config = dict(
    n_layer=16,
    activation='gelu',
    norm='layernorm',
    init='normal',
    optimizer='muon_variant',
    train_tokens=389900000,
)
MLP neurons of a small language model. Each row is named by its layer, matrix (up: input weights; down: output weights) and neuron, and shows model dimensions 32-127. Each number is 128 + 24 x the weight over its row's rms, rounded and kept within 0 to 255. Numbers have three digits each.
After each neuron's rows, "fires on" lists the tokens most often at its 100 highest values on Wikipedia text that the model never trained on; "fires in" lists the words (lower case) most often at its 100 highest values on Wikipedia text that the model never trained on.

L9.up278:117162122131139157119126132084161114121127092191141136115132079150121143093113132100106119119134136136144107114134126120141150121097201122089111089165113126130121140140158137115093136126110131165143142151128150144074102129123125122136148109081099097137115147150109062126112138098147169129
L9.down278:118156156112103134124096107140147152163171110148119101117104121134133093164115090111114104132198165143135114141109097133126101132150155102166135131097135113121172166142137130109107124143080094111103164149139142106106122139123134106169108145117168108151142114160110122093110138100139092136
fires on: "the ", "s ", "also ", "ing ", "football"
fires in: "the", "s", "also", "footballer"

L6.up123:120127162090098137132125123104170081129081115142119138151141126138107132169148120138107094124113145118116143112176157147101140145132203094132140144146126176164098092094145165149167113149120128140104146123111110128111132171172130077122105100116125117124123123123128121115151105185137122103
L6.down123:131175129122109125127094150151118122118083120163133114169117118117107070106164117173137112096181122109182168091159096136108109146110122137114152145107127110096119103125150073109144100109118146098140184174100083134106100134095165109097125140078128125133151129139112112108115113131146097139
fires on: "part ", "ur", "peri", "way ", "ev", "ver"
fires in: "part", "period", "way", "murder", "experience"

L5.up118:125103162155174148129135124112113105126157125090144181141138131114097069099127145121122144133120151104110149084069132122092151124116117087148141168089119156110148167102145102138138088125137130121139119110104146112125106134139160081138101179118137181080110127218146146142142128120133150094
L5.down118:148134087154117121129113155127140153101152148138127142111096149162118143126135112079096135105120099178160155195106111136137110080144164148103138117166143111139162150126113130108186160141134107061156101145076117085099148130128115140147136137140117123119108166117099133126117157153130133090
fires on: "m", "m ", "met", "ards ", "ft ", "y"
fires in: "m", "yards", "metres", "ft", "points", "mi"

L4.up1016:110120133141143109129132122152140113201113125135124098148142139129161133132137164140141132148053145199123118177112146179174141159117094123187146156141114153106124117106124181085120135132150098150132120152162113099078115121104112130124126144122123119138129152134147099135115097146116115129
L4.down1016:119161127126130184143154093138091109189069154153147113125167145144126137098097159101151122127097183128159100136162112167104149131149144134118128154137104168110128137108187098109144124137105107127088143153169124103106072124102132132077172089123140132137132100107176110120133160132141130106
fires on: "as ", "time ", "years ", "9", "very ", "As "
fires in: "as", "time", "years", "very"

L4.up972:125139143163130141135164147138115125118119124157105169140110114125103142123132131147155122109125162127122132126092116150095146133095137113152094104148165092114123166117106099174163133176101123133142115176168100155163063101136117123126124152137128147087118123133121134161181153156130130147
L4.down972:128129090126142110151130135119117146134125139179117113122110144089155086118158125108149088124123149136155169115082147115117108131129147158148123117102143149108120115162131128126147133123117150099097119090102116143109125132162128135158124114121153080112139148157134109131108124109101096121
fires on: "that "
fires in: "that"

L3.up33:116120116166136158124145128080158160098155126095097133152141129165157101083111145150075129107161129141130171118094136169137137159124138116141147156146069103121105098124116117144137136090142117122148137135126162113132158150145134161084134126105124149107105147143096117122151162105127136105
L3.down33:122106141142161161149117141062134176179100129121159090118118146108127103090159103133113116142119088181104127113121161123131175124144151101116109148105144143122144121175153108131134145159151123061065139123085169116128138151107168126122132147121098103026109093142145096109127096155143120150
fires on: "from ", "pol", "stud"
fires in: "from", "students", "study", "polo", "school"

L5.up1004:130142124098096144112102089095099131104166163100134148140123135161136169137109126139073145142112144167132141092178152092133114142104130081134100136169097161113118143111141135126103094123123159123177170146086123107124175161104177168125114135113137104107115133142135127150136162091171166071
L5.down1004:141110114132079126109114136136092172143085100098114137072134096126139112083144118109115119145145106163169124152100142147133125112102124179122168114137132152117153147102129113113106145102148119128151153141124160144091101145126117093154112131112118160157142137102130127163105138104194095147
fires on: "y", "k", "m", "g", "t"
fires in: "m", "kg", "yards", "young", "yet", "you"

L5.up82:119135149049113111160172087118152101124106154086132138133127121170137086138124144137153117161102145141107134144150141115137124120080131142154152092114129125149092121125098136118147141125134096131095099158115152117149149171128117149153134157130098124160081130110137124175148127109087148128
L5.down82:097147145129109111108110123126147109114149116142178090143087134165143163141174145133169099145179187159147146116131107079138107099111126094122116127094112149102144142123157113174133114116117150095121135125129067130143143129181119125121116132100144129162138085125110097121111141128122109119
fires on: "of ", "s ", "ose ", "their ", "for ", "ated "
fires in: "of", "s", "their", "for", "whose"

L3.up203:135097112122120131101139101098128132111144132156127111130168122159140138147099148157145097132151170117093141103124179098117178137150144154147170121192126105115148131123125144115146158124125119138112131150133132146112149161146167121120131115098191166105122117109164148151129139123083134091
L3.down203:155166157130135127107113134088103118135125126130152134145172148135181108119136132089145130146142140127101117102169186112138127136126152162150121123091153151069081120065106132131143116144121081131123143121152117142085121123151127121162118089125138154094109139131155149167127151121069099119
fires on: "who ", "which ", "sist", "what ", "por"
fires in: "who", "which", "what", "sister", "recorded"

L11.up437:189091149164111149132142138107157127123133102181111142130115091115136091159157098127141145153141127108138168112162101147142133114082161147147122130103103149086156099152160141079143099082128116138114099129121167135128151103136117158128111107130112109102093124139124130102086142127171109130
L11.down437:159146143099095090125118118135171108156105157081132124094154176143126094130122136131101141137105125119106107107142108124132121105135147121124138124132120123135152117116155113158170152088119149129088146118094116125126129125135127174112126117120132125113097088121127153087118147114123123139
fires on: "of ", "as ", "es ", "ets ", "became ", "get "
fires in: "of", "as", "becomes", "gets", "became", "get"

L11.up126:126169170183141143137126175130111124110127144138156120143121107170114101104145144152123130118141133146132100137132150108141179103143126162133098063127140115112170137117099110102137139148163119177105172163125114114150126112128118117143175123140118130116130114176119113099162137086160132062
L11.down126:146144113094094120104131141140146132166129155118099084121149111094095108125153128124108126164129101135139128093118104147109109109166113097116150107144093065177122136082123162167123125114096175120146172089151143121133117128135151130112112167122105123169134080145153117158147129151153146107
fires on: "the ", "P", "an "
fires in: "the", "an"

L3.up69:118090133116127135166144102099116128124136127103103110102125118087136082142128143114124112175150146139166144148132124130140114109160098168152096101153103121091105160129157106131114156114126131134128124156139157138166069116123169159093129144128136117169130118113094105102135123114088133150
L3.down69:127124161159138146162106171149112147140146162125135122081144122107129134098121131153105104150152147095136150122151142117094134120106116131102176152114128150143092088129169141124092120123157109141116143124100130161121119116130150152143128161169143088153131140092123114129139184119132152178
fires on: "while ", "where ", "though ", "While ", "ery"
fires in: "while", "where", "although", "statistics"

L3.up183:126148086153160105086181137152118141104142087133137151127123102114119115105131128092115126147115140149167143125084139152144147161131157163149152094191164128121117123088110111171115106151154089126136119120119103166094123126145093110120109114152137127159113102108148109091137126148154116115
L3.down183:138140117170153120129157134135119141114116125126133097132148104139094073099100177071111128116117157088143098127105121148107156119120109133171155123149105124103155140125170158158157120127083092114134106109152153118149162142142113099178143123113118146106162135090100124111147124120102120141
fires on: "only ", "ca", "However", "gen", "Ind"
fires in: "only", "however", "caused", "genus", "causes", "indonesia"

L11.up910:119146126129129114135112103149122113122151187182130108118116115138136150109162139105145105134110109123192101108162141074160112076138130096172096122142094171100125097164102069155089111134107133145159177114120126119126115154117166104148157153142159119142071170171113120155135123123118125142
L11.down910:148154123089146147098098164136137151141150138134129110088140107147109101155104157108158118086134172127099122099079128170155146101121137128123199128151137140118120149111133111144142129098132126128122131130101136129099124126167129088086119110110190133135093121107126095103181151129095136126
fires on: "the ", "Prof", "tural ", "prof"
fires in: "the", "professor", "architectural", "professional"

L4.up481:143103149147137139126116157148152145151105118140137111151141102134123118127147140144107111096060093139117141175138133153123122169139138165167134127099103108144132139129125134084127104097137177105120144179126112114141103182135135103152149131095091126150120166079125166091113091146114151109
L4.down481:134087143159141138123133119133128090157150129127164138140107122131123107129094147086082152146116122110144119100127115162153149126157116111130129147108098120138107169133159094134154103125133137160137124114160093108133111135123116142122129146114148167111152151111091120118054143145116109105
fires on: "an ", "a ", "ent", "an"
fires in: "an", "a"

L2.up434:139128119138110140128142131131115108094117093127169121127123140081111135129134134153132079183108175149154118174153137131093117166117109109141136106096139120091167124142104175147131156077149124150127108127153154124120136138122104137095084157145124121144094153172161129151141143127109150152
L2.down434:102099096113106125112114119157103132129098179085121083135131099152112092116085095145087154100107133129165129158094162136130144139114099140136129085190116077084140102087141134121159115133155163114136144130139113143158152107147159125138138131150101134115147108129118106094099083157126126170
fires on: "known ", "same ", "high ", "more ", "such "
fires in: "known", "same", "high", "more", "such"

L3.up10:104107113148139132160134131122096153130082079110129123122166155098126138099080132106144145145142108118157130116151181139136084116122170167192146161122112165115095108125113117125168128153157130121109102123111127123115135113122107132182130126132131128148097135134090080112127096151164105122
L3.down10:094121123166143145147146138146088117124138097123108195091178139124120115088081150138123152158112143123132121108150128106088073137100154107145147112157130138090121129102141148127116124125136121124115123117125133174107162104142077122160137149083119152145107122121093119074172156154156122125
fires on: "there ", "There ", "pass", "election", "resul", "there"
fires in: "there", "election", "results", "passing"

L4.up543:113083147150143141160131135119147121131124106138139143115133124154098145148119106144128122132113126161157142133116090078131157102133173116140130132079089152141142147142147158118120111126133136099123100126118118124120102092125194134155134124100154125132123126117138158122142090161109101151
L4.down543:103126160159163134152123119126083168105120111132149148140145129131088129157105130145032122130119151160128141095107098118153132077139160108124123129100152096170136117141148160121155169168129145117123093126132132149142087118106099140108131148133165147093126165151116146082130144160125114128
fires on: "one ", "a ", "an ", "One ", "Year ", "A "
fires in: "one", "a", "an", "year"

L3.up240:154126130138071119148151144190151110094125102127123092132166121121153104134135140156099123115103156123141132081138117157186105095106165125078175128103093160181117116110103130141177112125164130158109080093150118159137131139136129089178121091117115148113115147128103103169136091151135139129
L3.down240:148108100150101122126150133161131144124075103133123129156127130098133150124121143124100087152109179112142156139168148121168143163082158133083156115104122125177125097098107115148107139086123139113129129074121127183116139135167146127148107110155146101105149106163109085148132128159132132152
fires on: "he ", "there ", "it ", "atis", "him ", "Char"
fires in: "he", "there", "it", "him", "statistics"

L3.up502:131095088151099106097121143149109128102117116116141139125148177140159176103104108132126101104164132124103149192153119152102097115116157135126176114143158104127145162122095173128122127111130122135121114113159182122111145146121073146101130175112173150135106120167123111131131125125108127125
L3.down502:138142090089185091134133080129127159138128106130130145112122124107159132120105081144130119136142148145124109151142125113139125140110149133145158116143141126110145171090154099173129152107168149124118165144136129166121126119143099139157135150101117126145139106150117128086170153140122124124
fires on: "N ", "a ", "ij", "mat", "si"
fires in: "n", "beijing", "microstigmata", "malaysia", "cypraea", "nurmatova"

L2.up49:134119150125134124139121117162130132109120127100143111144105145139133101125155099159131108139117141160115135087085124145114112104130116089146147101152146154178118141140136124148125101156146193154138109117125106162187141116092154153152120133121097104125078110090099126137167117175097113151
L2.down49:167143115120156129119150118164080171082065091120060135110108129146118144100074131148105122149145121139102116135099124133112124130161154132136124151133157128135167137155076143126101154161136104107185126193144116104129073106140147169149147122119122140163122144141138130127132139157109130122
fires on: "that ", "this ", "Cour", "Mon", "not", "mon"
fires in: "that", "this", "court", "vermont"

L3.up573:139146145113142095143145139104141143130116127099144119115137104179170120116103096126104129126132124108127125158130169117120098134106172121128153122125121136136064153105124136146164144098159089131163134111124114109106105107146089084130147088165133121078162148111123131138132157133109115158
L3.down573:129102145128127153124152128102161149131121151143174116097127142178076123109093131128154149139092142084140110141097141132110155149125105153120141081116102116128125123138108157149151179143114130104146121148119131091155140121147136121131088119119153134109131129123118128139170137135090161131
fires on: "at "
fires in: "at"

L4.up200:140107174112128116120152154179152107129102144130104140115153079116122111142140123088153147153097135133139132128109127139150080095115159111141128128132115161160123148097183118143164113100166145102128098143121138103149125132125103112108124127156101178096104129115142116136058146139108163133
L4.down200:123155083132135119143105116156158112159147121148136114145117146161134109083150149127144130134122151155109100108133104094104135108144102203148152094132138079107137123100129135157118125104127064097104165135114167182130161155146102127126144100137113079143089107155141106144107126104145104103
fires on: "his ", "its ", "their ", "her ", "such ", "so "
fires in: "his", "its", "their", "her", "such", "so"

L3.up604:143107112115139113159084106116119157131140132088140103108108132094117130163113116095119106134187104142112126118157107125170118122119124139172127095127102127140124112143101101099107128128120117185149107130132120170134145185111160119139135113140130124131130085110119126123088145151149125121
L3.down604:143147095124158124136132163128144125112164136154136139114132118101090102136150110166133140145098100142112110135112145105158168120131115113139173170109125085121135086117110097125106114130131123168173191127145107131117118146106150117110090140152134112114155105117137152141108120122085142128
fires on: "Wash", "American ", "David ", "York ", "ern", "Robert "
fires in: "washington", "american", "david", "york", "robert", "mexican"

L4.up978:106101109190169105091155165152155146155143143159092109156123112153122116120085170111141142150151149102119111109130162122131141126124136129160153132067131122116137127126119122089098126129113128083152100121112133124120128131147109135140089102137109154126132123115140133173134149142121151132
L4.down978:158128164138101117130133099074123148144137119133131113120137157140168130150133109131097098170160094093063109123137164109099109157129084137124119169126139148134135133154125130089153166119112150145112103100142104127115159158099124090153155135149158112097125114084136114127125108109129116173
fires on: "who ", "that ", "which ", "title ", "up "
fires in: "who", "that", "which", "title", "up"

L3.up736:154107138152144103106169141112146134099129094142094116091140161148118112099131114103160120163131150115113089136134109152098157107120136107105139143126162104102106147107170111151143121152101115079091143150086137146130157133145095119117142131115092154133130152099148137135156107103154101182
L3.down736:152122143133134167157122142113156159181135153131081131127161105146143126138139132109135127081170151150105159108113114159139086157098093117096101098172159149097124135114104164113104075132118123118117120126169110126129112141142143123136169114104144129089146113098169143106094147115133080102
fires on: "that ", "can ", "how ", "is "
fires in: "that", "can", "is", "how"

L7.up687:122157117160106107108138155128141136101147131173083106113114081159129121112155111126131148126142102093131125139165123134137143118143132138185095097172131127147126181145155127098123145108158152117112113166146118121135161141119091160169158139160150119131099112076151144100107119128146108158
L7.down687:109101145141111177165119156131121101150142123094152132132113162113158112139124127104187158107131165149122141103138107136121102132112160112066110139156125142119126128136154141104126121125109099119140143159127114134131110128160115132116130103131150152105136138144089166136120123122105120097
fires on: "a ", "This ", "the ", "A ", "pro"
fires in: "a", "this", "the"

L2.up233:083110119084113115111098154138134154138131169122164145145123113127170092139118125163087152161138176129171103151084149120080136081125174155152156147116114112171135094138135126121122149115127112168137133131117173136131153161113163131130149121162138113141059137111133126159099110131092121152
L2.down233:118121131141143165106135112119105123132170108127096129110138111134126131120127151105145168118146167171127139110122132164144096112147143113117146133090102108113129119110144098174176082133075127071142132116144091149063115117130129148122127128125148105139110136091131115167053120124171133131
fires on: "such ", "these ", "work", "region", "tour", "Air"
fires in: "such", "these", "tourist", "workers"

L3.up192:120086135104089103119117138119133152110150148132116122086159128121171115138127134104122153060113171215116139118169150111146135089117139116127138142130134137098137155155162141134143131129096148145090113131164108140150113106122143130148141144142096116115120141082165112159113124095140138133
L3.down192:170113134130119133140118184131115084114093147121135150080122112090138102124164120108122116116142129131111097129146113111093152078125152168157157117148108092086160132121151177083130136146111115164120144154130136085090121122109126132158174120165129171132107126070110149126121152112122135122
fires on: "by ", "with ", "With ", "For "
fires in: "by", "with", "as", "for"

L11.up688:131111124146131113129111091123155132131136133118168117099189074147128106146089150138125115141119127107155133097124124124093138151117127093140105144117110080151117186123087154180137131096145132101154191098104134166157138136125132119106136103132181107109130109133146110152112117122105102074
L11.down688:133135108147117108102169106127156134163125123105102110137126169107165120112111089140140159070115107114117140101164181108152115149131131144162171145127151127115119145131136115129122102100108125154093141160176124133142142104091140128121121131164161128116126101141114117090161152128125175166
fires on: "at ", "by ", "st"
fires in: "at", "by", "kazakhstan"

L2.up897:108121111128130133141155113135124140116108152130148135115153120058156128109092109119118158053140162178140099095078102152111166110121131127119120112166145114109098138104126086140096137136127112129126163136173113165106120166164115109120116144167132120113112109098118156154129108130098139090
L2.down897:133137145098156123139130139130075125121127164109139136132100156122117107137123189123148114138088174124131109133107135106109122152111121136122156133119139109102140124116105152156109121074128143118089103174133092158189114165170120165139190144120125148127115108136150135143082143156154099082
fires on: "such ", "these ", "These ", "further ", "group ", "other "
fires in: "such", "these", "further", "group", "other", "two"

L4.up497:096104101141156109110143148117128098161153133145091068093130103176144127118164162140152130185178108132146101101164131084136145119136090099185149125099124079133160105124128129127115160159118123172161120163147141176131080138095154129137135129093091140138102119092144125141179118147168174139
L4.down497:131072112102143127104147116101143072176145134123120152164126157123181118140132103141140088099128138135109152099130130129111107129095129139157093139098097110165181160122084119122104120124146089123165122061151095127151132145097131126085122129129182107129101126110136147120119159113169143159
fires on: "American ", "air", "French ", "by ", "British ", "im"
fires in: "american", "french", "by", "british", "robert", "aircraft"

L4.up752:104134150129115151162098129128126078157162150105124105092120085133115136142101158144105157183127163152158116174152131128160168188126093121157147118095098122107117129126125089109106116123168131130058119127144160118149108128122150114113158107114152058067136132124144148131156120171142125127
L4.down752:137192140116107077158133138154078160159102106144117101117159162152123127094139161118100162119107137100103145134100163118130146084125122146123122135127132178143102132125166154136150117162160147139136145102138108109116118137117121113146164127118114157159148136149129179111140114111131094109
fires on: "as ", "of ", "y ", "ur", "time ", "state "
fires in: "as", "of", "academy", "time", "state", "texas"

L6.up419:180134142138156136180175138103143153135161135126116153139101139145116116136172074112130152172113113153117111093107129128147098068121141108099117122153128172121147110144115127145136126145088110149120101153161119137111123128134108101159119122102143066098156113097088087141131104141144165109
L6.down419:074135084135122131117120136107094084114125148128150102120132151133132132094103144189134137107093114114117148182131113133117154138116084103122132119140150113071147115093172108079109115103151132106132130142093087130114152173129106149117128094152137124114128085127161109146118133092114099115
fires on: "of ", "or ", "his ", "her ", "began ", "as "
fires in: "of", "or", "his", "her", "began", "as"

L5.up591:145114146124121118082130129082140130103141144060093120120128130145109122064137188093095076195100100096125099121126124132098084085150149110143163107166111158111090087133141114140092125120114187127147140148162135148096102119130149100139146142180116123140158131144098139127140128128118130110
L5.down591:169120102121174136157154140104083091114097133129128122135127104153086144129132105105106185138109145125129133184131126141119127168036140160105134072158150145112161162107164159137149102132135093123134153138118122139110134148141134171190116131105121112166103121140142096086144113127078130080
fires on: "out ", "over ", "following ", "given ", "part ", "ut "
fires in: "out", "over", "following", "given", "part", "put"

L5.up748:150118175101099106104121090101115103141112116126102083128148131133162145164122143121090148129151155179140146151095158118142121091107110096137115138123127164123131166129141130137169172141157165128132160153136132135105081144086143082126110146157157133149115137113125167121112115130062107082
L5.down748:129137157093130128129144138091148080122114128109099103101100124165128124154153128141102155154149170138111105116136086149128103150098134133151147142137089103081096166153173166184095160122116153142124085141130144147139099121142126149113154083116103152162108163109078153169155144171130070147
fires on: "as ", "became ", "As "
fires in: "as", "became", "last"

L5.up972:136178165148126093117153119148119114148112147131134093112114095165186147126132087128144105129138153160115133132103171114167159098134134127131113119161089134117166121121153131112140128101140140134144124137153163155142120112129113061141114145121117083139072160147154111132124112102145143119
L5.down972:113126161160129102125136123138113121140129149128152129101123110156140089126173161173165107103141137167112154109137127137115144125120155129084107130105111107086110122176117083125119127123136128141141111110135134099136134123163175151118156139153136104179121068142116114132136143112142117106
fires on: "s ", "their ", "his "
fires in: "s", "their", "his"

L9.up722:121135119164101135149150088116123136120117146142139140135170130090120201107117106105151138118174103142151158099157144109119135165161152155137113101091149126139072104144148123090083143139081113184110109129087128115147130103179167115118141123092114141110095123141136105139132088159131162127
L9.down722:138165108144110138105064109125120139115149157130128091114125141096120099121146117116143164138135106178151168133094162144139157109094107166108134151115179134125120142161118138130142113107150130109105147114166150099186147091142098122111108094145121156148122148141108161091101118116113100118
fires on: "of ", "other ", "e", "both ", "am", "change "
fires in: "of", "other", "both", "examples", "exchange"

L4.up278:169151126125108115110122133139092120112150110089158131112143139121147107120190133174133171188064166146136134139126158178123146151103150126134152145152091144131148114104111146108157138105133169136119096151116126102084127125137095123135131139122166129125121073092132156150114140138064145117
L4.down278:111137124115134104131103147149127138132109138115084102163142090097145123096098113151162120078144118132098130192128109150137130107186133104141149142140148131160152163146170144168104104138129126133111174102151148102149085121082159118086122106121138150119110137133142117162093097125104133116
fires on: "as ", "As ", "time "
fires in: "as", "time"

L5.up190:160104088118145130140154130090082131134149106142057111122173108147106152099184109150096143122093097141143119123112166125128099111127126139112126107114151159138172116168147129149154112108166126168110124106100125119158162142164154075144121119131152117128129133102117117169107119115128166139
L5.down190:132112130116119122141074122162151115153132098201140138116118168089131127139115124080084120125150142127094150124163137111101077112099124149082150143126135091133139145089107140090103133148107119107155108137128104142112108112103114111110096153127150143129090168169135117126167167112202118152
fires on: "of ", "though ", "for ", "For ", "with "
fires in: "of", "for", "though", "with"

L11.up364:149082167196121069158165193149129148129140143094086090160090112154073137097125157104113140164125112161136149093111121131138121110116128155160112120094123134116157133104101149130126160119135119134119163162091131130149112117094125097131156111133138147110118164086134106130109130140159116144
L11.down364:123118139110122142148156184072120114150110155129122137150114168108111130137123122075094143091128132077132099122104078154146143151125160133121114138131122136119156123133111096151143148086131140128133121099123149135137108124150097141097132147154173150126155161153098134149083153119123146186
fires on: "a "
fires in: "a"

L2.up283:139069146145111142137108085140105095132142140178131148091149124134173163075125126115126112135168119163120108133155162106120174112133152123131118129092134126145177149143139144143153130125145156119132109125113091109157138122194135098128142104147151127098108146148107134143124124098095116151
L2.down283:134150118146145117125083117091173118087151096102155137147143158138136087110163138149189109135115111103136162148086129118122124106105137103101154111114132119119126159136167152141134131154140147161144141130125130106133120154112139126085129115102168148169170126133150166109154125174103117142
fires on: "at ", "ater ", "near ", "Br", "in ", "at"
fires in: "at", "near", "greater", "theater"

L4.up663:119098123127083115167147118104161094143105136086132128140149102168121150125117086131160134156107101139134191158116096101122123100139153133138138108101115111145111098137146126147149141100151133117091132123116126106125139148125158111155100166125141111085142157140115176127097101146102149125
L4.down663:125123111107154153137137137095128156128153135058124098095117125146099151119118127121151120172129153119147186183118075109084176129107158110131097139112138083142140138103125112133143160123139107147121156136123179138127169118147102097131138154096144114117091137122129136126108132170127134121
fires on: "of ", "both ", "Early ", "to ", "early ", "all "
fires in: "both", "early", "of", "to", "all", "other"

L4.up626:110126135122115085120142151126144134132106124086154132137150122155147100134136138134107126147104091078142122100105141145147098130113107097186164121080144167162116143200152094144165115109123122131146150121093148151136107152128117139130180103168082152139166131166098115167152135123145122128
L4.down626:096138142081117157110112111139144129146165104135150111091132122124127150108099132114107135093162125137068135164162110121105125122147148144146106093148169136147131130099126129114089126126148122148143123099168161140110126118164113157164126102166113121200124121111092155098138116162093121144
fires on: "in ", "at ", "to ", "there ", "it ", "him "
fires in: "in", "at", "to", "there", "it", "him"

L2.up754:149093158137117130133107140100102095114100089137121186128132124117112141110112176139133104142106115163087184138117146098120126107150184152115139132140094130156123161150153144115149150122138135108097158125140108088118123126133138135115123169151113164157086143108118097071130125179116128160
L2.down754:090129114123112140152111115119156122100103099119101123144122124150122168105095129160172122107112157142140163140135151092145135100174125116094161102173108145147131164129153113106112147113141101139149106184133126116103147125124118129107096162153129132166140126114088066090139131140130147162
fires on: "ul", "there ", "There ", "Maj", "he", "votes "
fires in: "there", "figulus", "votes", "results", "majority", "sculpture"

L5.up289:151140137130113126157137085125157143116116152145160103106136116138120110155085082132089100157106123092140133157129176123146126139122131127091138122140129147168130151126137167116146095158124121135105122081107155125123153089115061123131097093137108146117099137112143094188091140136136112124
L5.down289:125138049120126122103105127113098113130081128135102197127131150130150149109126129134136120108094163106110137135151172126133103147131102119100134097168126110112135158107147080126113164122120083140135126156116150147133086122136093108098102120115134133144128086103132097158118124127145119106
fires on: "s ", "You ", "ays "
fires in: "s", "you", "stays"

L2.up729:122146153121125102105132128124141134158145129108129142131135104164114162128087162138145132144119124118119155135095139111136084150131123162139147156124126128108119135144142096128114105169132121126106072147132130129098143116072089112094157100102148150164109103132159082125145144125114112180
L2.down729:104105119118111132131144110085119094121084140108149120147109136088163132120162118124169103155146121094136111153154162155077154144144098132153101123130128171178128122120112103149150100088103097145115144148123181097127141170141131195124117097153128159158100135120127149141155106147136091121
fires on: "for ", "from ", "ished ", "als ", "s ", "ins "
fires in: "for", "from", "finished", "wins", "2"

L2.up563:143140108136125125147127156153156137132126159126139142113155113129157138144099136111145126116136154106097098097145109118146134166131117075151156127118120086124167117136051142111098190142100175128134149099126124094147161152139124132138118124143116137121082105123144113168106162147132150095
L2.down563:140145102112169145139133116104181157137127113117136134132145096063138178140113104086105111139102150149139103104128080164170170154159098094115125136116120155133152134169152150125091124136117163114162146168133157098123145160129144140166131130152139137140092095097142167124119115137123153125
fires on: "John ", "Charles ", "George ", "Har", "David ", "Robert "
fires in: "john", "charles", "george", "david", "robert"